Weights of a small GPT-style language model, trained from scratch on English Wikipedia.
Size: 9 layers, 7 heads of 64 (1 for keys and values).
Training: a variant of Muon for these matrices, 4903 steps.
MLP neurons of a small language model. Each row is named by its layer, matrix (gate and up: input weights) and neuron, and shows model dimensions 352-447. Each number is 500 + 40 x the weight over its row's rms, rounded and kept within 0 to 999. Numbers have three digits each. A neuron's up and down rows have the sign that makes its largest values positive.
Before each neuron's rows, "fires on" lists the tokens most often at its 100 highest values on Wikipedia text that the model never trained on.

fires on: " at", " to", " (", ",", " –", " from"
L6.gate761:554481508533499535500439460490524470529472519411487515462475521472478509529446559443492506474523500540439602486496486568435459614488553542500524496525417537486492478449429543480461460474518493554611551510549435474502524561477515505485487516541503464515517557525472502517501470517488509491
L6.up761:442514515468492448506453431533502506552452507490473502546463531520547588489532401503456489471475505484480504531488560619524491543498591435500593439603588490444471549507536450482447498426472541490439551453460419520496501539525445448529482547452455531530507494553533481560479488536501551492

fires on: " is", " was", " were", " been"
L6.gate307:553486476520531454501531547517493508514481481445524474479532510531483502535418495502490469419530522478462532546505478466523521497496438508561529455545526511432470515515460442453489466502556500562498492470499433497550518477540574543523491541508516570477487490484511475427477482452471517530
L6.up307:479486506441548610504497485537469445450488508557510540465505457554487476487448557496514589491449495612503480466521485508501529442572492475447487633529470564480562473525437524445472474536513491516506564483482559556499530511430492495507454523540436469483510557482496589538487530522509483496

fires on: ",", "),"
L6.gate685:492430500474496516496516518530510475559555501527434545499487443500498459541535479545566525527449480523541464442570470539498436582489462468520508520542419549439420504451495504435510524586507495522541529480456495527510428555504444492519575489508532505578469519433522502455488487504477507441
L6.up685:485516507491475492443478518487462527456567498544523516444557445555514529492511507472561466517468621548423484501526469498505507516429470437498551498599487504485495538497538482527481475504458497475489469478606643490514449442548519475515456519532576454576458468439492480452529550474498530483

fires on: "\n", "'"
L3.gate811:484498475508493541459522514511516474525506535587518529434465485530469553491613425514508512496465461530529484382494523528466503465544453523568554511466495458474563523522506518526490518453492482489489467501506462509430433483440491459499503461516507543420476496517447524495475424529503488497
L3.up811:468467496464471454478440452551479481464549462572483545528481510523486501527443559497516498506540470454495451527523500530522437537468489469433527487396560468500485546517462476481543536575412533559468443468493510509504512490520460504539446497515550516534592509488512469426442463491514418570

fires on: " |", ";", " /"
L3.gate852:487470503435564522543499531527457485581507437476456493478520488522499533444502476584461492524444473497475564499479520496476532515526503463513449557442592491495511479454466522502533549510492487498452484573476526406512489492450557473509554488475549521480511451545527484560441443475495523526
L3.up852:439478506499437453465494436493483461438523575462528452459517549449514520499476504521514448500412514551453444521517467482524455528498473476557542502499544502473472478477495469482510465558542506561484478521530540440547457548469525560427428518497591466588412489434551471576464459541527518555

fires on: " first", " only", "st", " most", "ir", "d"
L3.gate166:525558470537469461501457552429471464554574558525521483537504502525525500509501449532533487469545474550453607552526450480461500476474556500529520541494519570484537519571440549468530478549486580502507558542586427484480470487536520455529510526474568551460505491498524502449426540493488526488
L3.up166:480499576490534486517507511531471487506510472554481426528478451503570507515510556499542556483510450415565566495500505424486577457506500445511544531465536505464437528467541534476582589502498582496455452496501530469480504503520529491520506493527576441508554455472525460446559485531523511515

fires on: " |", " about", ";", "N", " (", " is"
L3.gate350:486460455502520467558489507530527474496499448490463529447492554548494499544613593449489460538527458529530446503520514485386480454412470517514542451563488438485544502487565566461506504473510478463490502506604546408510480496515499475453536432498501487508494498511461579574511458496486529507
L3.up350:447484512526475460459432516560496515542503483475560525515522467533504522516520526518476447509524463515499535542435540510484554492374542479496502476512456439476514533462561486484474476470432556492535438504540499514514560517531552467539457498535518454533549492499529585519476421494558458487

fires on: "s", ".", " |", "ul", "m"
L3.gate648:538510536418528530539451354569508530469541470436549466489553483476530488536466521544466445401436473446486539580482542533467588489456577465477466523465451470431520481494584514540545506475469507459521554492491437469459539507519527487413464516540467448486526508511506511483538570503545539498
L3.up648:444500500498586515493563420474510527486500497498455527484570489515469448444469532483541517457511556485476502528527531521486464488479512495497532481441572511453487534456514605526524466528476503559502571500514571458544490515528514489523493515571497515461551511483459518568480528438540452546

fires on: "==", " ===", "===", " =="
L3.gate63:516494520469557526470483483514480483503512519483394504515507446482443574502510495530488469505507455447495478522513521512484531502501478415457510514526491522460480537474413448425568526463514514556464492527539497486497476447531520465518484537560523493551480498509466533462516559481494487537
L3.up63:528485533491488549516453425514516424548551493518470504466510440465457551459529521534538521478469552487488469514498443528544519491534449501450532530525482494521534563494567468451546484543491567523492475468455510504475491490535523502514464533508580533606507529507429451480511471498504516554

fires on: " |", "s", ";"
L3.gate730:516536466496548506493487486504485478616535488531466510505444473543498499588415523556466521516481504511491507463472526483464491501463555466472500476531525482436514572439534512454529399415533499530569552523570525457526576564496513561433406528484558468490458522494416488496418496496554534474
L3.up730:481439494511502533513517504498493456566522517581568518496433494526483420606501523518543517521502574485457588407529433457501472491520462497532514465541509522476468460464484532452530493502400516504483498468529541530442478578498549441502566449478474494494472538560515478515503507433529446478

fires on: " |", "-", " of", "S"
L3.gate579:504491409512486485534503548504435494421485498537508526560497488464405478535474479508536435503469533504472517518507500512496474478425544508446508485494443563507528449474467461489502422522435484526571505517503443547501453508522531528521463531494493510454460514538410496531479515522479496477
L3.up579:551588474546566557545533573480437449509558448413539546540510460499433487573521552540502439558527483606536561568531537508573497472492490558529465505510463553505591484524463525499504513477531492507524434514467475616509555469542478527544485477483425507458467524541486506447529545474446448516

fires on: " to", " after", ".", ","
L6.gate131:478517464526481528506547516463573492466545502459480496518531534529527529559524451536441471482533493424561567528469545499517543527442461508538566454530560511512518432522570471573546461518545464476463529488544453524475442444521519573483493470521527513522529521485534494513508462472471540591
L6.up131:528540477445552489484588410511474577432472538491518469562469521528437548408492484495495498480540455494526500434504539456510482491436553543414483384483553439462472405500510514507554592497492447527540549452447443519525525544509524478517532495524498575539487510474440398504528514533462461485

fires on: " from", " in", " of", " to", " at"
L6.gate863:473501429471473527545466539495525514458513461464414538520518575576513487491433521553459439519495550538503543462523465465474541576511541526441542445566571584449540548430499494435499478453475472521500512496489475550517479582458491525474549523514544438544457454493456549481531481413451489476
L6.up863:511477478452507475557484498491536526539505419432511461553394522401496526580470457537412480474531468468475540467492440509486514498530565501539525478520550487512417559480446542540502526454439479435503540588473446493544400477519553503546508507497452497577476512520522477492496447548460517498

fires on: " |", ":", "-"
L3.gate501:517446565500529540491512435448449426421491485515570475481510455459530481453518443502514482517431599532548491548486500542464555461497504527558478478480519601503508499522502511458545554511448487516550501499498456533458480532486531489511527473483524469467541513486540490516519456518465498565
L3.up501:507542447470553394556530528532506444433518501489523406546483526509531466546521487536473474536481543484571536504505524471619514498526494459429424463524512530488586525523505450502509521508411486429569523560413482503458519539410465443574569512467474497509549438500530468480539450456445453459

fires on: " |", " –", "–"
L3.gate716:509520501490546468519527447564459469505455543585508465520543493508512415527458527511515556437538560464479475494475535459492509472543494446498528499509463450414526503502530553496497451507462449538515572432533522456460487483518493527479514565502551453478467457447519491543509520486476609457
L3.up716:504514506482447593501437452481475469500533461536608493512538508433517554478474489495530513513551531516461472468508491455484462452543406476477487520540513455495481478520498498445435446495472511553499497468468487532510442489580530509484479448515495555491567518518447450598548470493519476507

fires on: " of", "'", "s", " place", " to"
L6.gate80:563514484501448480561465514495414496477380482502491486508497481463513498450526500611476551549485538446537490511495491457502494532558474433486577539546518564508510481524465514462491470482518515577461481474464530506516478468486509543529498575496497493518442574468561519485443472560548548508
L6.up80:569489483452483521499537517473468508489496474532561522521512479513506549447487511502529475462533475487491480513496487433457539489506402437457480559558545533490486467468546449504473517478537518551522526468444545461530413483462477558464508513471495495460521497480527489587490532431445573441

fires on: " |", " of", ":"
L6.gate60:518449477493502543486464478471447550426548382458562482505565459566500488483490500586546441527467552500554569477522495473484487465452578468504494514571495540529501553507483414447564376514547428489514445531553500487535561439580455442479490458537544519482590553493548559470540531457443518527
L6.up60:567554518477528520543470512466497558500447489535547490453440479463441504517511549532538587489361492546478466571483475521477534513469440544454573483531481450513540517466472467439508491505503528462524421426563563513531510505516565497505501493493520485525527497489457518519486439448503455464

fires on: ",", " of"
L6.gate424:485491478505476518512479455523545484557523529510491478506460511440553593557527439520544487486478490475522557545501496514478527496437482427538591480582461542503574497395478474556520506494494517474518593482509516483449535488551429502516475533507468495499513500551497472492477539509463556467
L6.up424:481509520488519517501567495525443524465532436540501493457564461524501540484564521545567466510472555545489519443546463478479553432406555489499524503482444547483446462511478528476571560538494468521531435449513535454482522499535524552552531565480508487462551576527491463499521494483474517488

fires on: "==", "-", "===", "|", " not", " 22"
L6.gate312:524532445480434484516463520453435484517540484518484513454504509553556535532481454480486494476532499434572518542597529519437526534521538511523442488450494474477608526504490471392474460540481488573502420575595554519488505478509509485450458556546558507536458458475484540497498495432525477517
L6.up312:466453476485473496501451495489431481543426530467530505546464466501512532538512548479493495436511506570491448563541473560465503540545541479477519501467488479435511531499472516552458525484544523535493472507463529384510474502541493492538474492560476484527471473448440441517477413521439498515

fires on: " the", " a", " its", " his", " and", "s"
L6.gate40:509497505459489482447581507523512486496527485545493427516575498513549511475522473501485507491495490493561443434514453517540470562524573495471573534564505479502491495512537552434497495560510480550464548491545491557444459463464516487477447460523517430530530563543431521471518484538490515498
L6.up40:538486522449494486468553569542516513571531534491490399476520412512544562535505537538563490487486554547458458553549438477585547467464507506445498516472514473544453557482543456542528527568495496547494520494534495504430468561505460540517481452516477483506496572520549538529479518502484467513

fires on: " |", ";"
L3.gate507:486514430493572500492487528535541493504513469503543414429529516486461522450522490481409429477428509426527565431528527446501475506472463506475498475502541523442531581501541487573474425504536491566471513500531447560531440515391457578527530516521512577461408444473478516508478544489417489484
L3.up507:552538495510528469500536552523616498472529562525443463472513492513583411566585519473500494508532464416454474427496456517519444503469474605418510429542483456457457511510494517457502508454524520531432501490553459500488494470493558522556510547519486490475437450513424510439540550482505454466

fires on: "'", ":", "’", "s"
L3.gate425:549544535429446451489509533556524518485537521534505578494537450543523508511467546544461502479552407505482427588490557497493466522508467549474513505481516537482563420484478554489526508492500488539462501483457412517439488518427496497478505501496566490574525552504483503543527440462499444517
L3.up425:469513437508575546507535432505506511563509584517503479483436521484502527437457512532481470475529486463544506500534499558467546449499511479422577552539514504518541525506506531488528474500528502451432463515485373465447457530519477503491545489536482499528461453493495517504465560467533540500

fires on: " is", " was", " a", "fri"
L3.gate459:510522440587483459539451472492543469536522523472466477445522559544510416541435430523494470435502525600512529541499446547509524449446534510464481500503544496480515463448524493503540483495476553580479422544548522447495525546474501509408546504472492542482459480564518427477436521481483538484
L3.up459:467519500492450536556506480469493436471468583573604472504545501491457491492500531568480536458456499495551513541487441478491533512516536448470493543527507525556547480477540561468526428508519525532526541501538480474514446528508556490450427454507463507481479466538599588478482473455454538421

fires on: ":", "er", "ham", "'"
L3.gate380:527481498530518468523505517473460583460482532414551461540508557485547496451466497505510534469461478450530494501552571526523525558547534471503488525520486441521419516539525428530469459499459488473492531427457560458582486494491488542464483582492544550527525526395507524458532533539473528487
L3.up380:487542566547524514565504497525498464535481554443537459583528469499532575414518526468507429479568507499514562492544572491509560559513491465505423574448519475531459481470567497473494487449429467484486478458448544501515441507538449495460431567492519505520515452515449512450489498579510498476

fires on: " was", " are", " were", " is", " premiered", "s"
L3.gate872:544424502489502523567447497504489559520509543529526511506493496526525440432558494509438501514487426481443507479496451477455511524542495441583504433530503495520470552513523523511489453545443505467535503495457595559455489505488531441479482540577517487442594467469521546521453540460518458557
L3.up872:488452517463496419572425497497462547541519564523525535475569473504482490483554569507531565522553476449456543470537449499467472497509462466491507469494426501445554467520454561495476439524526504481510475499446523540481500460459490419463469479526474492464482458487483606492500549495516520376

fires on: " On", "On", " on", " |", ";"
L6.gate887:477437516493473515571480472463541486514449553451534532502508518509502521478505480525488537439514556504586540406452456468501544468475508456481516481530513555508522450499557464531474567433412480502521505595557507474486519465490467548508540437472450442475457504450499599437530495499530538470
L6.up887:478503480502463459524471479491507506465491531535508467526520466505498519490501513523486530492485501488440486430438552547498599545496578439546535526524517468547470491527571493527499475508423542558534479518547454489493498511557474585522575439492514477539500542594513508418484439443483558512

fires on: "s", "r", "c", "t", "n"
L3.gate94:561516417533461541572485440536562489498492503487510437464495463474487480495459445495500492541527531489497482475456511494486562465571476549503566465538492530501529446547509510448484496540529533441487502511459477490513533522443477488444533536440529489549506531519587538510516454503460532447
L3.up94:503518504499492591535394504526560563531563546510406429498477475483497596479490557552499491526504574545555485544535508538454564480545469535461484555573508573441531463471511483484489499503508528444512456406488460539493487458467499481396616493421486496458557506481548430498548424451483476558

fires on: " |", "i", "an", "n"
L3.gate543:557531456499509450488471503492528479489461534477424487518457449500494438526428490463536538546494570481528569517511446534399510481515610439500516525573433453445502522519486494501517470452510474558541485445518501494502505554568504483490489471535577561452440423503459452496524538481493491424
L3.up543:534474438504575495456429482520549449563400482519498525606482448455460558448482493436464502532567526492419500485475511455507460451573513510472507495507550516408542509496455496534477462433517494476572512412561500543563463535450528468549475466506502477507526519480486534550409528470519477483

fires on: " |", " National", " League", "-", " Home", " Baseball"
L6.gate290:477475473408446529486472481501484469477474465460496537544520492503524524500502542467482461551491426442528526469505490517542417477448554538514504494504486490559429514547511614468517444488598495531379441496490432505549504479571485519494543459499496522524557576511513528515444452478536487458
L6.up290:548483465541527539565472441471404579488471553534528538513521486449549473515464413470553523496460485480497513462535529524500514555493436468493594534505468465524435521433462520458505417551510560536529521460481580435531485467489559516465453522446530465494475496508555490453502438487477522502

fires on: " |", "\n", "==", " at", "s"
L3.gate378:539477472516509543486490497567420538450476491570437483463504493459455553504470449413440511514490542525428539512500552531441483469522514468620531493503452574496515486474409494546476536528539511509490456509514510522493551446555587468481517487502534417490530498498559559534513469545541476436
L3.up378:508529490472501484497542483445503426493462504460508478476541452477456502548517450507510519547503539485514518538466496495419458491504499497510546582552585521546534437483483496500554546554523493521475512518515532466538534523498472501478458473500500473508473488437545503529457439481520448442

fires on: "s", ".", "z", "t"
L3.gate810:506517470464425465452491489528455466516489459510576484413598456514516513538483556518567466509509472522508491525531527570481467535481485472476545463572432445567491575546469562498534431430450503540516509420478533483503557452465493527526439490459518448503478530492535491518525570452556406496
L3.up810:460498514460494454542514482498527505533532466519489451484551535471490512462446521498489470474508498511477516581504474528555469501465523470503503438448532514498483505513499506408531500532516446452506492562560525439543484512504515415477437507543431467481477557490513495496424548563417472485

fires on: "==", " team", " system", " ==="
L3.gate786:498537503481519548506535497525564545438490460505555405522547439437518460501457527498506487565508489459513590481476482458502499533472527466462491541500547516565495500492461497459499512480556527518540495467502491587558471524515545481539442421498452446496465417426488470499510490527557485512
L3.up786:554533447565498469507508513521544513459500538453448538556503481472399569501533495362427535457485526516509470535532488525501464488531438522502551445526477527515476418533593532492468484475420500526529529491453516462513420552368525504493558521534539484524517440563553521539479507541538475486

fires on: "s", "d", "man", "+", "k", ":"
L3.gate476:490527488487493496460483484539494498472459524405581476529509524525564474502490506474582500531436511482522485396526514481415461438501507570435505459553509502464484464532493488496502471577554477479469514485535488475570519522561436466499455475522511456491486523446476538450450553486484462518
L3.up476:451552475527557507505530475522509517515476530393469560470446501569448492502495493506545573507512518529508543513534467569520607530461492438487569466466477477487527486411497488520484551480554481479462499507520528530516586488478523503520506501497511503455523461532489500491466517397493403488

fires on: "'", "’"
L3.gate401:561461480439570486501486516455518522508424494444492529483518449490520626501536488490497593459531458532494527548502552500492480456521431543444533519493590510486437523512454509444481498553440541436490481499517423489518476536435505516520620462456470581530558494468508556524507502395565491503
L3.up401:494549497460502459523564515555621530422543489538583499524482460498523538482513452497551404513531489491576480565460469563446537446480435537471523553493491519507342402510520488461475491474545475475471558501475502395422523527563500497570586486533507480485533464511542542526430530561525597443

fires on: " '", "5:00", " up", " |", " along"
L3.gate646:539489520557529527520462528493532388498494458495506405467509516468446479482481521543416443517506487522524499496404530472586436498436507487569508594608448470471479587497541486469496487478546500522512547547521524521496519464494440476458491490500466567551436478531505527490500530458463530445
L3.up646:445540539452551506477432544514472440483465440447536437440513496521509470553513504470518480501493438524528430502443520504527481440536477537555384433504462466404513460499492476453503517460451527485530477508520563505488566478514537434539513518500421485482494529502544527496450488540502490530

fires on: ";", "s", "er", "y", "N"
L3.gate342:516468526529496498554469511522515492469456521423498525495506535495519459506512484473431549493543453539490556566491490531468532470500426581556482470442465499603601523473431476480464507493465562530503514500554432457511556471499544496509502468511460439488580496568562458510480477527451475498
L3.up342:482425530495475516436416418526500489551493491482541507482527508449463460506469503498520413423479443522545528508551484548486527485513467545463529483475563449512586516476550490488570459556470442519495512533480471486501519480443492549441500499542469446472488399609465519519458469450478593497

fires on: ",", " out", " off", " down", ":", " up"
L3.gate804:546511511459538451505504434493458511496575482529479487544504486477495526480540548542533478492462477560503513501511569541523519463482507515536489507522543504520549516538633542562499501489462485428491519485504535483468475489403491483524528503497503485523560523446490451513434538519536521492
L3.up804:549526562516488544533457497513459519415581511525523490473548510517473561533519508494566461410470461496543526452409419491496543551440524503513516485609480484458489411438522505532543517492471483516533532463514516565542505510481529492451469575532563481460604527576501439483553530467602499535

fires on: " which", " that"
L3.gate332:471517417473532513461518504500539464473436514482482491506493504541528476549541490547455542503474533480556477454452574480540495503483541536520451521510511468517579410487507457476475438523475472536498514521521511421520495454470504451539514507491563514458532477470492510558499506479470553464
L3.up332:525560501541611474483522510533502540530523505480431459520511579493449453423510498588464452552416510548528480468520512508490571436465489462462498511489537541569558450530542467541497450520506531499586557487489528436488526552546508530539469537490507537460462553421554563456547458469533498452

fires on: " and", "|---|", ",", " has", " had"
L6.gate362:501527488511477509454463556504511502460446563437459478431466517485518462498488481556481554496508504535444547518512484480449513497497519541497557488502489516489555550516500489514497480526515599455442459547491507592475510578466466492522562499517471497523512535457530457510490465556510541477
L6.up362:485575511443509414466506533476543584470487475444399501485469480492530541501551499484516491512559568479472433506450472503435521547486531461477502500480493528553500636535464488494535524486511512541503488461507514449526484511585530493425478462517508584499492506491485392449486526489499391462

fires on: "s", ",", " &", ".", "man"
L3.gate654:511454486457486468441437556495418477496566391495522493452549449499540470481498532613373495479504509506497532444433574513469467481479424451495474466426444434456488482532533532473506483441465481500511466492530443464518541469493500503484457496468470491485534503413526462508512531508513484471
L3.up654:493499500427514445565450462471528535488479572463510531483446505445564458460530474481522483464497533453516557565537484483451500519472501471433453490446584473449545641496517518476541482472475469474483464417510501541482512509497475552450543509608587585438492428548423527497484540531489524479

fires on: " to", " It", " it", " of", " as", " they"
L3.gate66:573573448552508529475552539560422472560577498512477497516523544580517523503524563410490521470436487503440556567483471493494517501490478443495493504556428554464503523512496503504499430404589484534429563524513546450493535453508468531515493495530508617501550526500490559433512534442498496504
L3.up66:452415487625515466484483528525477549483485544543414494451448466407498444479471472492481512533491479472441541533468503516502506476504446466571513471486537473520507519485536512485485476507537438499496489491511433462485542409447531451453558496483468542509448499448495474466490457449473490512

fires on: " 1", " |", " 2", " place", " 3"
L6.gate379:503524410458461565523576511487486465488437563456427517458506520503503479417473500500480544460500495488448504510482464496543463507513546459586504537446457497489497522509457495535496508540469503444445511431470489488457475465444520585520459506477490553437506485487575601533448483519512558442
L6.up379:491548469474556513513462509498465447577498459465460412534547576515482433485486576447506511431538539521487503467511502425511428496531624466507494561521549480473469523530537511517541458486459606503516473477456512464531470581505502508461544509488464461477503526517517488486461564456544482537

fires on: " al", "-", " Al", "ibn", "ed"
L6.gate367:511451470518511518515507513518469564568438503539444450531507504441510524664485461503512503502519524541515518451483463482486490463492553544556548561458517501574513465519520425493484449433497513472542403451498481577536487491505571495490518477547506528448534504468550540498486509464376527397
L6.up367:541521469491520514487481478466520542599494561489532468492478420419422497566502486509532517487539412541522487463485490417425484511450454567556501527506489520461591520506499543473506468463504499401547474474476610472545510504519511522536522541489450531510463464495463492520502471486501487469

fires on: " had", " has", " used", " have", " featured"
L3.gate142:505473478474602505492449520551480505565507507587467495539499538497565532534501445513472495481444459529480479468510498438471500522473462506409475508491513504463550552500545436529444465543513556456508488503550505567448480527468567520538488489549492452500568477579492497464472464554497421455
L3.up142:503546563540508502448501500506592520560508494548439517568481496457468450515449495527531479438490533458504463484460539475464534547501527518463541482487544514512485528526475484464548492525553524519527512524465530446548416534443428505482517499486481531491508449433453479475461507525530501563

fires on: "s", "in", " ="
L3.gate755:379531513505488473493541481519557459460503575512540572480506549493518487506473454528535486475483527573501498502553442529477517479497477471478437513445487534514497556525516452468560427477527551553413444459440460476524457535462420533519489501497449441524505517559453495463578476497507514495
L3.up755:548450549499513524461568466516534487501527545555458432484490491474485519568470494506537486436516450477559516571584504516443506555455505492514455531564521500510568463523577523491603463483440619494542454461458561524440513548485474540481510445518488485524509485522462523547469508526582532522

fires on: " most", " more", " very", "ly", " first", " GA"
L6.gate38:425524490395491568506520491472410437473542484526462458466470420537533530454566485551493517515531478474463501446540510503520480447516538598538514521504464497501543481558526512418464549496498460486483487474453478450428465508467406475475469580476480497570550501513470530479521518468460566564
L6.up38:488493557450470538507523500538427458426453501516505503509472504523640509482472560552514462530477477458474556481498556472479497489491532543494564625526501500444455536523495542573523491416469456530478485497493487482509514492507501477456536589512467485555514461537534530475562479522544499545

fires on: " |", " ", ";"
L6.gate590:554520452463500500469512472482471537514423440557490508416557564513476456543472536535511503469562520495485530454519436540549545434512398514527525532494530526402533554478511434536493519488505539505510485515533432573506461531454529506496465498504512500421490423553561559442437526499495515470
L6.up590:539499502514526512529548472544516452540495462450428548480535483520496421560491524566596543496531505525470514448490520523502473465437540562443533470504519500472462608448475485469483438524482542487511424486472470521588434468508522573500536466494482503552501483456517455453491577530524493520

fires on: "s", " of", "es", "'"
L3.gate496:441543422486491524557512474514486486469499540568567486476477498459603534534546493468535509498504452513530490560501510564497472494551402473498519516511522543446497427417501477504471503482485476505511472513563549442470524492513496531462453480524523533499486538497428558453530522459500527472
L3.up496:461485552451446482461502438437537504535556488512515562463442523538527492400511568509524484487457516544539484473453441498520570467478521453533533494529476569460530526461485428433497461506548454529475520501515426498561461482422554528513498519459547460541538475508605441451534529598454463601

fires on: " |", ":", ";"
L3.gate99:494480506477452484435473514503537485486524457562515511486473502461463515487516576482526494517454501501496497447530480556508463491459502473519462543533502486480476491528459572439522496545427551474492541523460504510506402481499501535597493509518549565574508504481451502504518506553477545525
L3.up99:504463545436441552473528524504491519453497488495512522546583413541472540537469521509480543542498566497514496551535435489543473435514504485489569422511504566472456523524471484432531502530502527514503494461565448543404464503511529428555608496566399478511547435464488545534497477515515459518

fires on: " his", "s", " His", "'", " her"
L6.gate474:529480495496468495477519540505527496535546489602476501465501468517472413476486560458481463519569463516624534484599458489556508452551555429529503495493521545505488508517439515546591455508475493498510524443607527455518474450532480483465479453497554492429515517435537522519502447496497543459
L6.up474:591517485496499456444541551532572459553500554533559505480503498510477507447557556474510493495561479579533501447495498462426444485482493416508470493495428477526473532524445467427544489542495471483435506419480519496477440516537468513471512475478497483488523515510501540531373524457506505457

fires on: " to", " for"
L6.gate720:486500493563482450466465560519550453458494486502574548505570505440528550507422470474512566503560474537481534506498500565516552471492517459509535542492565518511562520565537535472506549466524444546460488501478473564513531488451537502463537563511503460480482552476436479442518486540511509485
L6.up720:517437454482529458486505488511534458465528522516486563550548496488440540503469503499493483508482516413538545533454475508521542469508464484513548509512478499545471443504488537491511576489482531517468499445513462424482502458493494545478556535491543473574487532525529419621528446521471501491

fires on: ":", " |", "-"
L3.gate241:527516526466538526531510466533537517488507538500468425454515465489443523528558518552432490494445483523534537557457498495473552537519476530511536504509534522517477529497483536450466626462555500492534495470472484553487506503531473440494493502433583531484565488465485487473570522504512505498
L3.up241:498498498531485421564521548528553531513464456431482508431467505492437493491521458479444538518423542470463475429518507467511518456491529521563529490531541454514527518457460518478551459539523483444490567541502466449501458538462473520498503548525538471492425479469435478587406500477458462550

fires on: ".", " of", ",", " to"
L3.gate348:482541504519495486484452478478482433547441442546474498464492457474479595546483484467530525478570525576460560539455455508504551479540561467482482493468546526531465468497507479487529554526502527546547508493485528544497559430542459485510440444516491428472555472497555495511453429486544510451
L3.up348:507520566449499513513541487460562505469494508517473552514483542541518557505535468486546549556473501371494453545439479515569483495519510445463571503476462523490506485497454552535560457569529509483460573452464567545435555473457482492522563519531495481524520459518497485480489501494469484490

fires on: " was", " moved", " been", " re"
L6.gate453:484494487505499500486498420483513494502525534496503537504511546491481518483478504507526520524564511521478578436515523584526527440506515528548516544525550521559479562551456549473506504523520495542447515532548494581496523468496544482476500513540510562435496488506555458524412482440551544538
L6.up453:447488544508481526530467398511472500456456520477461541490520525513468514520496435535510524462459530547464485472489487523534439548543468554528552513499469566457501442521507477470368497523517495575517481493486489499559561497505523425530529482426462511491561527503505528430504511565499511503

fires on: " |"
L3.gate487:467424522521514525501528503540542548543452476483496508466465484433513575508472535572510483425513433463511510536511429535402597538376581491522535516520510515510513523528506529545473510472472539552507460459436417494479475486435522482450485529492452473558493507478512499515486515523537501507
L3.up487:561554554447393506395390430483468447438525543467467476494496469538535533582499527449485573493568514496495506578523478489478445493473422463492438429454497565495452534522486518478512479484450454497456448506503471572528449453536497496522477504505514504561531537505505492545471530518532489584

fires on: "\n", " |"
L3.gate48:550491489431509506480422462488425541518516467522481467505528538500471519455504529590478461513537477482500439446474521499499485501505509502505495427521550520528494528442490456466451500540524507589522530507498469533497467459548464482426513547506529461505495534506611480518514447479462466574
L3.up48:515434472495476474533481460504473455500465492517585467442463491472459510505522452498516514508515583498549541519508559531415580490545513485553519464521534497506539401443455481474518502384491467453607449494534451523471537448452542514499500486523504577491469472473485531540474487441445478553

fires on: " '", "'"
L3.gate228:466444512539563550544482565529507524425496554481512563467516469539414460477525442557455514522501481474539481483541463540501498431469478497547614485538449577536516504503481505505534522486508544496506549550475467574588531520424476533555499439487487460522441462541476505549493529516523497440
L3.up228:515475504415484502474477521493500458521574451548509503576474513425469459446450521511526578507529467573601485458424512469540434507490506472505436502469537497423487526541489437475532488492480483554566498482457505417404477532573560509561504539523439473561532588452522447539537515559466526497